{
  "n_layer": 12,
  "d_model": 256,
  "n_head": 4,
  "n_kv_head": 4,
  "head_dim": 64,
  "d_mlp": 704,
  "vocab_size": 8192,
  "activation": "swiglu",
  "norm": "rmsnorm",
  "norm_place": "pre",
  "norm_eps": 1e-05,
  "positions": "learned",
  "qk_norm": false,
  "attn_scale": 0.125,
  "bias": "none",
  "tie_embeddings": false,
  "parallel_block": false,
  "init": "trunc",
  "init_std_qkv": 0.0262,
  "init_std_o": 0.0,
  "init_std_up": 0.0262,
  "init_std_down": 0.0,
  "optimizer": "muon",
  "lr": 0.00917,
  "lr_mult_down": 2.0,
  "beta1": 0.95,
  "lr_head": 0.00958,
  "grad_clip": 2.0,
  "warmup_steps": 200,
  "schedule": "wsd",
  "decay_fraction": 0.716,
  "decay_shape": "pow",
  "final_lr_fraction": 0.0,
  "batch_tokens": 131072,
  "seq_len": 1024,
  "doc_mask": true,
  "train_tokens": 461100000,
  "steps": 3518,
  "dataset": "wikipedia_en"
}
MLP neurons of a small language model. Each row is named by its layer, matrix (gate and up: input weights) and neuron, and shows model dimensions 192-255. Each number is 128 + 24 x the weight over its row's rms, rounded and kept within 0 to 255. A neuron's up and down rows have the sign that makes its largest values positive.
A block is one neuron, or neurons of one layer that tend to fire together. After each block is what it responds to, as a language model described it from the Wikipedia text at the highest values.

L6.gate70 [108 118 124 159 127 117  86 131 102 110 120 137 109 145 127 127 135 100 104 115 166 174 144 158 121 160 136 108 117 140 131 154 127 132 105 111 142 130 132 155 120 119 150  87 131 136  79 108 141 121 173 126 161 140 149 117 116 175 165 181 165 139 121 145]
L6.up70 [117 124 191 141 151 132 139 179 153 125 128 129 107 142 155 120 181 157 102 143 139 136 103 158 186 168 153  62 111 146 140 133 123 156 104 121 119 147 119 148 101 120 199  90 122 138  94 140 131 144 192 113 130  94 134 146 121 166 128  87 112 163 143 119]
L6.gate83 [168 146 109 115 114 129 132 100 120 111 115 191 107 108 131 187 156 144 119 149  96 153 167 102 136 114 134 133 155 158 143 109 144 108  96 144 113 150 114 105 140 118 151 189 126 114 155  83 131 153 117 139 139 113 143 103 139 129  97 147 157 142 185 120]
L6.up83 [123 133 152 131 130 130 123 139 157 137 127 108 122 138 139 151 139 110 152 116 120 125 166 108 152 173 138  56 121 130 104 121 110 126 109 132 101 142 117 147 131 155 123 126 138 161 134 132 110 137  95 116  89 104 114  99 147 151 121  98 157 163 169 156]
L6.gate439 [133 142 112 143 117 100 144 127 112 128 116 114 121 128 137 163 189 164 122  58 118 127 154 118 149 114  98 128 137 120 129 133 163 178 109 150 152 142 144 125 137 107 135 132  86 108 138 153 114 147 132  90 129 129 174 141 167 124 127 146  93 172  95 170]
L6.up439 [103  89 112 118 134  89 151 100 142 106 148 105 130 167 116 172 161 152 147  86 144  99 128 126 149 117 129  96 158 170 145 125 130 177  83 143 134 131 126 146  74 110 144 130 158 123 110 127 108 165 147 100 169 129 127 166 152 112 132 130  98 110 162 134]
L6.gate459 [124  76 146  96 184 105  97 107  92 146 116 157 156 177 139  96 113 163 122 114 155 138 125 126 119 127 140 111 134 129 131 107 168 142 105 174 128 104 147 141 136 147 135 123 127 143 120 131 130  97 116 165 116 134 122 176 159 119 105 119 149 129 121  96]
L6.up459 [175 128 171  95 137  92 122 142 104 110 115 121  97 174 140 134 135 102  96 120 111 142 159 122 140 142 116 119 126 134 131 127 138 143 122 150 134 140 112 163 126 154  88 139 144 104 136 140 134 145  56 105 122 121 145 177 143 127 119 134 115 154 201 118]
L6.gate498 [111 126 137 136 115 142 118 158  80 140 129 112 147 133 127 155 168 103 134 157 126 158 123 144 130 117  85 114 137 121 124 119 125 136 113 136 130 127 134 125  81 164 138 131 100 100 150 132  93 124 141 149 146  88  97 139 115 136  92 103 131 146 152 135]
L6.up498 [100 125 110 103 120 134 115  70 102  98 106 155 104 145 164 116 171 123 152 125 122 134  73 161 174 128  92  93 145 105  75  93 161 129 129 124 109 126  99 144 128 167 156 113 162 106 128 165 148 118 125 150  93 119 104 131 133 131 108 150 149 126 149 131]
L6.gate553 [107 127 111 138 173 116  86 142 186 128  95 133 108 122 166 161 137 119 116 113 115 115 129 126 120 159 113 126 149 154  91  80 130 130 120 152  90 195 148 121 175 129 113  96 126  93 125 152 113 117 138 143 136 131 125 135  86 173 125 144 110 110 168 109]
L6.up553 [147 135 134 122 135 142 142 137 112 134 132 104 146 127 152 158 113 130 117 101 139 198  65 176 122 114  94 132 145 126 134 104 124 132 122 116 139 138  83 127 111 137 177 119  89 139 129 155 138 123  73 143  85 118 130 130 157  99 112 146 158  98 119 117]
L6.gate570 [104 113 151  90 105 127 101 103  95 144  67 165 158 136 154 136 149 104 110 126 131 146  86 125 137 168 151 162 131 160 126  72  76 114 129 117 160 156 117 167 135 119 173 151 125 136 130 123 137 145 105 137 150 142 139  99 121 116 118 159 124 156 147 117]
L6.up570 [147  99 153 117 120  77 116 130 117 149 121 104 114 117 132 134 106 125 123 127 140 108 134  95 154 157 120 160 112 177 126 104 157 186 154 130 124 175 161 148 127 123 176 107 102 109 104 139 141 182  81  83 141 124 178 114 122 118 168 153  85 130 132 160]
L6.gate607 [129  93 108 185 126 119 140 116  97 125 154 146 103 118 122 119 114 117 114 141 102 108 152 167 200 196  41 117 150 170 128 136 171 142 126 116 128 138 163 155 143  99 150 111 174 117  97 159 141 132 175 138 174 120 151  82 172 113 139 140 130 123 137  98]
L6.up607 [111  94 126 119 119  83 121 134 135 103 104 115 104 152 169 139 128 154 143 119 163 147 119 124 147  82 136 100 103 143 150  64 116  93 112  71 123 116 102 163 148 105 142 181 123  85 129 132 107 120  91 156 127 105 118 132 119 160 130 129  86  94 145  97]
Table cell separator

L6.gate57 [129 104 139 100 102  97 163  72 145 158 155 149 106  95 148 122 126 121 115 116 157 129 120  69 106 154 112 147 112 153 119 106 140 101  65 154 114 140 109 157 125 144 150 146 106 129  97 100 126 153 151 166 139 146 150  89 106 150 114 143 115 161  76 118]
L6.up57 [106 102 135 129 112 140 103 128 125 134 112 120 115 148 143 109 114  98 155 137 116 161 121 135 123 158 129 134 122  97  98  69 107  85 105 103 111  79 152 173 121 162 126 130 115 103 107 102 181 126 165 129 147 121 127  68  86 143 142  92 104 103  93 139]
L6.gate140 [151 131  99 115 112  71  86 142 130 130 129 135 114 104 101 146 118 139  88 162 163 154 140 142 127 152 108 133 152 120  88 131 112 130 142  84 113 147 111 138 127 125 161 124 140 131 150 149 157 114 135 148 148 160 122 122 103 138 125  91 176 104 197 151]
L6.up140 [159 107  98 154  90 101 137 144 117 126 116 155 124 171 106 166 156  83 116 136 111 138 129 120 164 111  89 134 129 106 136  93 130 119 126 150  89 125 151  63 188 142 119 113 116 138 156  87 142 113 162 159 121 164 137 126 144 133 118 123 171 128 145 142]
L6.gate191 [143 119 121 121 141 101 126 132 155 145 139 134 162 117 153 141  86 160 145  87  79 159 120 111 109  88 135 131 115 123  79 161 126 100 114 163 113 154 131 104 122 134  96 108 145 120 107 129  89 135 100 119 130 143 159 122 102 150 146 139 125 165 134 125]
L6.up191 [109 130  88 128 142 178  70 152 142 102 163 114 126 132 101 159 100  93 128 113  97  97 134 149 120 146 128 138 143 123 116 114 142 128 135 134 147 112 103 113 138 159  98 121 114 149  78  90 192 100 118 111 144 138 140 160 127  97 156 157 133 138 117 123]
L6.gate297 [145  87 121 135 147 116 111 148 135 148 156 146 152 155 114 137 121 118 154 115 107 146 128 134 119 107 117 169 105 109 101 112 116 138 120 133 147 100 125 116 138 145 129 113 127 110 139 112 121 110 136 155 116  92 130 169 133 125 117 112 144 135 190 107]
L6.up297 [133  91 109 174 164 130 104 137 125 144 130 147 146 160  99 152 128  69 144 105 153 156 144 150 111 169 152 154 116  91  78 109 100 136 105 134 164 103 107  80 134 124 141 122 124 138  61 146 120 109 144 124 103 140 140 158 119 103 102 127 137 129 172 130]
L6.gate418 [131 125 100 136 164 134 146 121 132 145 110 126 105 115 147 102 137  63 125 123  96 143 128 105 101 180 159 167 175 168  94 142 102 134 123 125 110 141  84 138 149 107 131 151 122 135 103 111 134 170 185 125 139 133 174 112 130 120 133  90 114 140 145  95]
L6.up418 [104 151 124 175 139 137 136 135 131 175 132 144 137 112 115 118 120  72 140 111 140 124 138 160 138 165 158 135 156 128 110 146 118  89  64 108 122 114 115 137 148 116  86 141 115 142 108 141 113 157 176 123 116 144 167 129 122 107  88  70 114 149 117  95]
L6.gate536 [105 119 120  99 115 110  86 129 157 120 152 118 149  94 115 134 129 124 121 145 134 112 108 147  88 150 139 147 111 143 159 155 149 127 101 131 133 154 127 124 120 162 152 100 107 143  85 141 125 131 151 119  97 159 123  85 146 137 124 164  71 131  78 152]
L6.up536 [158 151  91  66 116 108 107 154 124 131 125  98 120 137 120 126 108 139  97  93 177 116 136  94 146 161 138 144 123  67  91 163 130 123 114 110 121 123 143 156 113 176 133 155 132 123 135 115 133 109 108 147 149 112 157 164 172 164 183 105 107 138 135 162]
L6.gate562 [128 102  90 151 111 126 149 138 139 145 114 128 135 130 148  89 124 109 142 126 124 124 134  82 135 122 153 176 118 132 132 146  85  69 118 133 106 106 107 194 131 155 116 120 110  99 120 113 148 168 135  98 103 121 166 137 152 110 105 133  99 159 132 157]
L6.up562 [106  89 124 152 125 140 126  94 180 144 126 140  81 176 119 149 134 134 108 104 166 154 119 134 155 151 142 130 128 145 117 106 108 110  85 117 115 169 114 123 132 135 116 169 127 113 114 122 151 164 117 116 121 154 139 135 131  64 113 113  59 140 173 131]
L6.gate622 [135 124 165  95 122 101 104 122 144 144 118 142 119 134 132  59 102 159 139 125 130 105 133 115 102 131 143 119 100 159 120 120  96 139 109 126  68 132 115 130 137 185 116  99 148 130  91 148  93 107 172 148 151 113 168 164 128 168 196 153 140 161 156 101]
L6.up622 [131 119 104 146 145  79 124 105 136 161 147 109 131 141 151 151 144 163 147  94 129  99 149 114  76 147 143 122 117 127 158 107 154 123 142 163 119 153 143 179 139 139 115 129 136 110 124 150 157 133 165 127 168 111 124 164 133 139 112 125  81 177 127  85]
Initial-letter periods

L8.gate32 [ 91 100 121 117 152 116  77 146 116 177 142  99 126 142 120 128  95 172  98 109 120 147 140 107 107 139 158 133 142 160 112 172  93 101 133 167 128 140 163 121 118 122 170 114 122 132 147  88 169 168 138 115 127 100 101 105 167 131 153 120 180 141 149 141]
L8.up32 [135 117 129 130 174 123 135  83 111 142 131 158 160 170 168 165 130 113 145 140 101 196  92 146 115 117 125 117 127  98 130 156 127 124 164 159 129 108 155 116 149 157 113 144 119 138 153  90 129 150 124 125 103 132 121 110 110  69  80 128 165 119 125 143]
L8.gate87 [106 143 160  87 110 122 123 140 120 108 161 106 100 132 148 127 116 151 132  98 139 151 152 150 137 112 118 137 130  79 115 162 123 118 176 141 145 109  99 142 122 202 113 147  85  97 129 142 153 184 102 132 166 122 138 143 111 126 145 159 132 126 112 193]
L8.up87 [149  71 131 103 166 144 135 142 129 117 139 112 115 134 121 175  74 171 176 144 131 153  98 117 116 143 111 122 122 140 116  98 122 128 166 122 147 132 173 174  75 213 153 156 120 164  96 142  79 151 119 153 125 120 147 160 129 122 163  97 105 132 161 121]
L8.gate131 [123 172 185 134 114 160 161 173 137 130 115 142 104 152 130 178 153 130 106  71 116 173 143  94 134 142 101 147 166 155  88 143 152 158  85 147 131 128 124 130 123 148  87 120 123 115 127 151 109 115 113 121 109 138 127 143 156 157 123 102 126 133 120 132]
L8.up131 [ 99 132  58 141 116 138  98 146 212 149 202 120 148 141 146 119 102 129 169 135 135 130 138 142 143 127 110 109 156  99 163 134  86 122 146 113 100 154  85  96 170 117 142 102 124 117 133 126 122  78 104 100 116 145 116 106 145 105 136 143  56 128 148 124]
L8.gate364 [ 87 119 188 137 128 135 117  84 146  74 173  84 131 136 123 113 138 139 123 114 160 186 114 148 144 104 124 130 133 133 174 153  86 117 126 107 147 108 115 106 122 173 150 135 138 153 140  73 141  81 126  98 160 126 127 134 153 124 133 113  68 105 125 155]
L8.up364 [131 134  81 120  74 153 155 108 142 100 163 107 106 124 154 127 120 143 131 141 132 106 170 110 134  98 173 104 131 109 140 128 166 119 103 135 108 139  98 109 135  99 151 155  87 123 128 149 134 103 100 153 105 108  98 130 157 159 167 107 165  83 135 137]
L8.gate443 [114 114 122 160 144  88 138 144 186 107 131 137 103  98 124 173 105 110 145 154 161 156 134 133 135 131 111  83 107 117 125 134  87 137 119 111 167 110 165 110 108 107 103 149 190 152 129 117 105 130 104 145 137 108 145 145 148 131 129 105 133 117 124 157]
L8.up443 [ 71 138 151 126 117  97 129 133 148 102 107 118 132 128 130 169 166 109 105 124 122 103 118 125 149 101 130  82 106 157 118 128 125 151  97 105 135 120  91  85 114 174 144 126  64 126 105 149 150 113 124 146 184 131 118 138 116 143 121 180 153 134 169 149]
L8.gate633 [ 84  82 113 119 133 105 124 122 150  73 114 115  82 108 161 135  97 124 113  89 118 113 140 161 125  61 133 111 137 124 101 125  62 126 121 126 151 129 169 133 120 159 136 107 143 148 157 121 139 142 110  81 111 165 134 128 120 147 139 154 105 164 124 150]
L8.up633 [ 98 103 129 103 139 101 140 137 123 133 124 100 169 106  88  96 124 102 198 138 148 145 153 125 137 123 131 112 184 117 139 125 125 111 140 132 146  96 125  69 148 171 192 124  91 156 134 131 132 153  85 140 140 116  98 127 138 125 139 167 136 107 134 134]
L8.gate642 [147 100 152 154 144 115 160  89 152 135 113 117  72 110  90 149 167 149 125 166 131 126 100 156 130 150 139 162 104 160 142 120 187 119 104 163 103 122 114 107 120 123 130 104 106 129 120 156  84  83 134 104 150 163 148 115 140 124 188  88 154 144 155 111]
L8.up642 [175 133 134 110 132  73 164  86  94 114 168 107 131  96 149 172 164 132 150  97 121 158 193 152 149 161 114 125 128 153 165  94 177 118 153  77 124 143 112  96 117 163 137  96 146 167 129 141 148 131 119 125 128 128 109 142  90 123 141 147 158 151 147 143]
L8.gate676 [109 122 130  86 175  79 153 113 123  98 141 127  82 119 146 144 101 108 116 171 140 160 127 136 150 147 138 158  80 138 115 139  84 120  97 169  87 105 153 189 148 102 115 135 146 122 143  42 149 130 135  92 140 120 138 150 145 159 137 119  90 105 167 133]
L8.up676 [117 118 132 119 155 149 145 137 117 103 136  90 136 126 119 124 135 118  80 105 138 150 133 100 135 103 118 136 122 132 116 111  73 144 115  92  72 107 162 137 129 114 129  76 133 144 100 107 125 130 131 109  92 136 139  90  80 118  78 150 114 129 149 121]
Abbreviation periods, date starts

L8.gate74 [114 120 137 131  67 106 130 166 120 111  57 127 136 122 114 134 133 127 130 124 115 139 121 124 136 102 121 158 182 163  92 150 109  94 132  94 107 141 162 168 140 101 132 113 137 128  80 163 144 152 144 106  95 137 129 139 107 130  77 152 120 129 124  92]
L8.up74 [126 108 114 106  99  95 126  86 140  70 110 135 155 145 117  97 139 136 163 150  82  79 118 120 147 134 115 126 132 133 158 144 110 143 102  83 126 124  99 123 141 139 144 140  92 151 135 149 146 120 120  91 186 158 132 141  98  98 167 124 111 156 121 142]
L8.gate88 [106 140 154 153 186 138 155 153 127 138 152 121 115 128 165 152 145 155 113  84 114 110 131 142 120 153 148 145 144 112 122 143 110  98 111  95 114 140 114 156 127 106 175  98 144 102 155 122 127  78  93 121 185 134 151 145 134 114 121 129  78 129 124 132]
L8.up88 [116 127 126  75 140 118 172 114 131  96 124 129 131 133 163 119 121 181  93  94 143 157 129 150 114 154 152 121 119 169 113 104 115  93 108 121 133 163 134 136 112 104 134 136 152 118 129 136 120  56  81 129 149 157  88 135 110 119 143 127  95 105 107 154]
L8.gate144 [179 122 125 110 113 135 185 121 111  66 113 161 125 148 119 145 140 117 132 145 117 120 143 173 160 114 135 137 167 154 141 103 116 119 147 103 153 134 112 172 123 122 163 138  87 106 136 102 158 148  73 118 133 131 110 146  96 130 118 112 113  85 124 123]
L8.up144 [136 155 124 116  84 134 123 134 113  94 141 135 115 202 113 115 127 150 133 154 174 137 141  73 126 100 110 112 128 115 130 143 132  75  89 123 112 161 109  95 106 136 132 119 120 156 125 149 131 142  75 141  86 137 151 157  98 130 139 148 112 117  77 132]
L8.gate170 [155 130 130 144 124 147 109  46 134  99 133 106 131 122 111  72  90 130  85  89 180 149 124 154 114 132 137 135 138 113 114 224 141 157 107 157 157 145 113  79 105 108 154 132 123 116 161 125 172  91  84 115 122 121 114 121 157 142 130 116 108 171 109 108]
L8.up170 [110 113 129 112  88 144 132 137 149 101 135 106 144 111 123 125 114 141 119 139 183 150 131 135 135 159  58 123 131 116 153 142 128 146 154 122 128 121 122 158 131 166  86 137 117 128 140 144 163 141 101 146 154 127 133 100 105  83 122 119 128 131 107 128]
L8.gate172 [ 95 140 145  71 109 143 136 158 151 143 122  91 168 129 168 119 151 142 130 128 113 138 141  97 159 105 128 130 125 154 122 151 123 128  61 135 110 118 130 129  90 147 104 160 153 104  89 104 104 115 120 136 175 119 106  69 181 154 138 132 147 131 105 131]
L8.up172 [112 116 138 109 144 138 163 169  72 153 134 115 114 151 145 150 189 132 181 123 122 126 125 163 154 129 139 108  81 137 161 144 114 150 105 136 154  89 145 170 153 128 120 122 142  89 142 115 141 146 152 149 161 115 132 144 128 143 134 164 117 164 104 112]
L8.gate388 [173 127 129  77 120  83 135 123 105  77  78 133 115 117 125  94 161 124 167 125 201 135 105 166 151 204 148 103 161 147 144 135 154 152  89 117  86 132  96 145 122  90 120 125 133 157 139 167 134 122 139 135 133 171 138 124 135 101 131 144 154 128 104 110]
L8.up388 [191 101 142 116 130 126 121 138 141 119  70  89 161 103  94 126 119 122 142 153  95 178 128 161 148 193  92 148 137  92 149 152 138 108 101  94 117  86 112 162 112 121 154 141 107  85 164 161 137 168 109 140 130 150 136 128 150 127  55 124 162 181 138 127]
L8.gate474 [ 97 127  96 155  92 125 112 112 133 157 110 182  97  97 131 136 115 129 138 123 161 117 111 135 142 124 112 124 100 120  77 134 116 156 134 135 139 120 142 164 137 111 150 155 128  98 147 131 110 120  74 137 152 133 136 149 145 110 116 149 133 127 175 125]
L8.up474 [ 99 114 129 148 155 130 137 144 138 134 153 133 128 144 155  97 163 173 105 115 141 145 128 143  93 133 131 127  97 146 133 161  88 118  99 129  97 127 119  87 115 128  80 154 138 129 110 185 127 113 205  91 105 133  87  93  74 147 102 117 117 151  90  87]
L8.gate579 [125 130 129  58 117 115 138 124 137 133 170 132 165 141 111 155 135  84 107 143 162 141 131 125 151 124 155  87 112  90 137 149 128 121 173 149 126 132 161 101 152 138 123 105  92 143 133 135 125  92 112  85 145 141 150 157 118 178 104 124 126 148  89 139]
L8.up579 [141 162 120 107 161 114 158  99 111 104 138 154  74 117 129 109 172 106 168 130  92 169 103 133 121 140 118 129  96 118 109 104 129 120 137 146  84 117 133 131 107 127 110 144 115 106 182 125 109 122 104 112 164 129  79 165 101  84 139  92 145  94 120 149]
Place-name and table-cell separators

L2.gate19 [150 153 138 110 139  66 114 110 164  72 140 121 106 140 120 114  97  96 130 134 147 123 111 128 110 133  88 151 111  92 108 112 166 159 152 123  54 105  97 169 108 152 135 135  94 129 120 134 134 123 164 136 138 131  94 140 115 143 129 141 132 144 123 138]
L2.up19 [146 122 119 141 129 110 120 123 141 134 157  97 112 135  87 108 123 129 126 123 133 140 123 107 149 121 105 109 151  64 175 135 116 144 140 122  86 139 135 139 114 126 148 150 132 143 164 126 159 125 185 147 137 121 150 127 121 141 112 117 137 169 101  94]
Mid-word s-syllable fragments

L6.gate30 [135  88  95 140 129 132 118 145 114 121  88 153  97 129 113 115 112 120  96 133 123 121 109 156  68 162 133 134 125 160 156 128  99  88 116 107  97 136 145 140 134 111 126 117 153 181 144 165  81  86 135 106 114 127 206 105 115 141 117 138  79 145 129 132]
L6.up30 [128 171 160 155 123 122 126 154 161 149  88 164  81 148 131 116 159 148 106 134 134 125 107 137  77 116 123 137 114 180 132 152 115 137 125 114 121 125 157 111 114 123 117 126 120 102  92 138 100 153 104 126 135 139 168 152 142 142 146 113 120 149 131 177]
L6.gate71 [ 95 102 122 154 130 127 108 138 120 149 159 161 102 113 132 110 101 129 142  50 146 154 106 161 115 124  98 151 113 178 120 112 115 140 112 107 115 104 129 104 124 113 124 169 115  98 153 109 127 144 131 133 128 116 129 105  99 144  96 141 160  67 108 157]
L6.up71 [136 105 115 135 164 153 117 146 130 127 133 130  94 102 131 130 127 127 103 118 127 133 130 147 138  92 147 147 144 197  97 139 154 126 142  96  94 124 177 118  74 126 115 147 153  85 141 135 108 125 155 157 123  98 135 104 148 115 134 128 103 120 112 126]
L6.gate244 [118 133 110 123 124 134 135 110 122  95 158 128 126 116 107  77 113 113 118 114 146 129 136 151 151 132 112 119 102 150  96 170 147 104 124 105 107 115 140 121 101 133 120 117 117 104 162 111 158 165 100 181 111 107 123  70  99 109 147  97 152 139 109 170]
L6.up244 [115 119 135 129  94 169 111 118 104 135 196 147 115 159 125 149 110 134 161 149 116 162 125 135 122 181 124 117 127 127  97 168 133 111  93 157 104 139 136 138 121 149 139 118 149 132 142 117  98 149 136 115 137 122 214 105 118 107 130 103 117 123  64 151]
L6.gate277 [108  93 137 172 195 114 146 121 109 120 137 137 104 143 153 131 135 164 117 128 100 132 129 128 147 129 113 174 162 161 103 103 157 132  92 144 125 168 110 155 132 118 187  84 164 111 118 154  57 124 126 150 177 135 180 129 157 145 120 141 122 149  94 187]
L6.up277 [ 73  80 128 148 137  95 110 131 143 138 143  87  98 112  93 151 109 141 136 150 115 146 114 114 134 118 124 119 118 121 136 120 121 112  99  90 117  79 145 129 125 136 158 121 118 139  97 104  92  98 133 107 107 131 149 157 142 117 157 140  97  99 119 149]
L6.gate354 [ 98 130 154  99 109 108  99 136 119  95 180 169 101 140 166  99 179 145 139 177  95 139 126 147 106 143 117 116 135 114 103  84 117  96 116 139 124 121 151 112 118  86  88 106 143 108 121 162 108 138 176 155 133 130 125 136  99 131  96 127  95 183 112 134]
L6.up354 [118 154 111 112 125 117 117  59 121 104 147 133 161 151  94 108 117 130 126  74 114 124 147 118  87 110 109 123 116 136 107 150 134  86 164 131 106  99 168 150 141 116 169 120 110 131  95 121 166 127 147  96  93 102  62 131 100 174 120 126 117 135 148 154]
L6.gate627 [125 105 132 112 158 109 154 176 108 101 124 177 113 124 136 132 130 139 133 130 155 117 102 142 154 132  96 103  92 187 125 118 129  88 132  90 128 112 112 140 128 114 117 118 154  97 136 125 152 116 135 128 170  73 174 134 143 122 142 144 151 135 173 158]
L6.up627 [113 111 121 130 117 166 121 126 166 130 133 103 128 124 127 119 137 111 121  93 124 126 101 150  97 133 152 124 152 102 106 134 116 109 123 112 123 168 108 142 109 111 194 150 117 131 133 139 133 182 137 160  70 144 157 137  91 118 111  83  85 111  75 179]
L6.gate671 [138  98 101 113 110 127 144 175 144 163 131 147  80 130 143 127 120 132 137 146 170 121 158 159 122 138 126 114  84 168 146 184 185 127  91 138  86 121 107 140 107  91 157 129 145 110 168 105 118 111 128 118 124 152 155  81 155 107 131  91 140 113  94 133]
L6.up671 [109 118 144 112 106 127 115 165 115 101 172 118 104 105 147 154 107 120 130 171 143 116 131 147 109 143 149 130  86 129 142 173 131  98 148 142  58 137 124 143 134 150 121 141 125 112 143  89  73 120 133 176 137 158 101  94 111 175 150  96 125 119  86 140]
L6.gate674 [ 87 145 166 137 121 146 166  97 125 130 121 160  85 133 106 101 132 148 137 122 131 130 109 150 191 170 125 139 171 183 106 123 130 123 103 136 125 126 136 148 132 101 149 110 123  84 118 136 119 146 159 141 145 122 176  97 122 106 135 128 127 153 141 129]
L6.up674 [139 140 134 132  98 131 171 132 146  99 139 132 119 175  88 101 164 114 129 109 140  98 129 137  95 139 149  90 147  75 114 146 129 116 143 101 111 124 101 122 136 103 142 159 125  97 119 110  99 129 101 150 161 105 115 139 162 118  87  91 144 120 155  93]
Table cell separators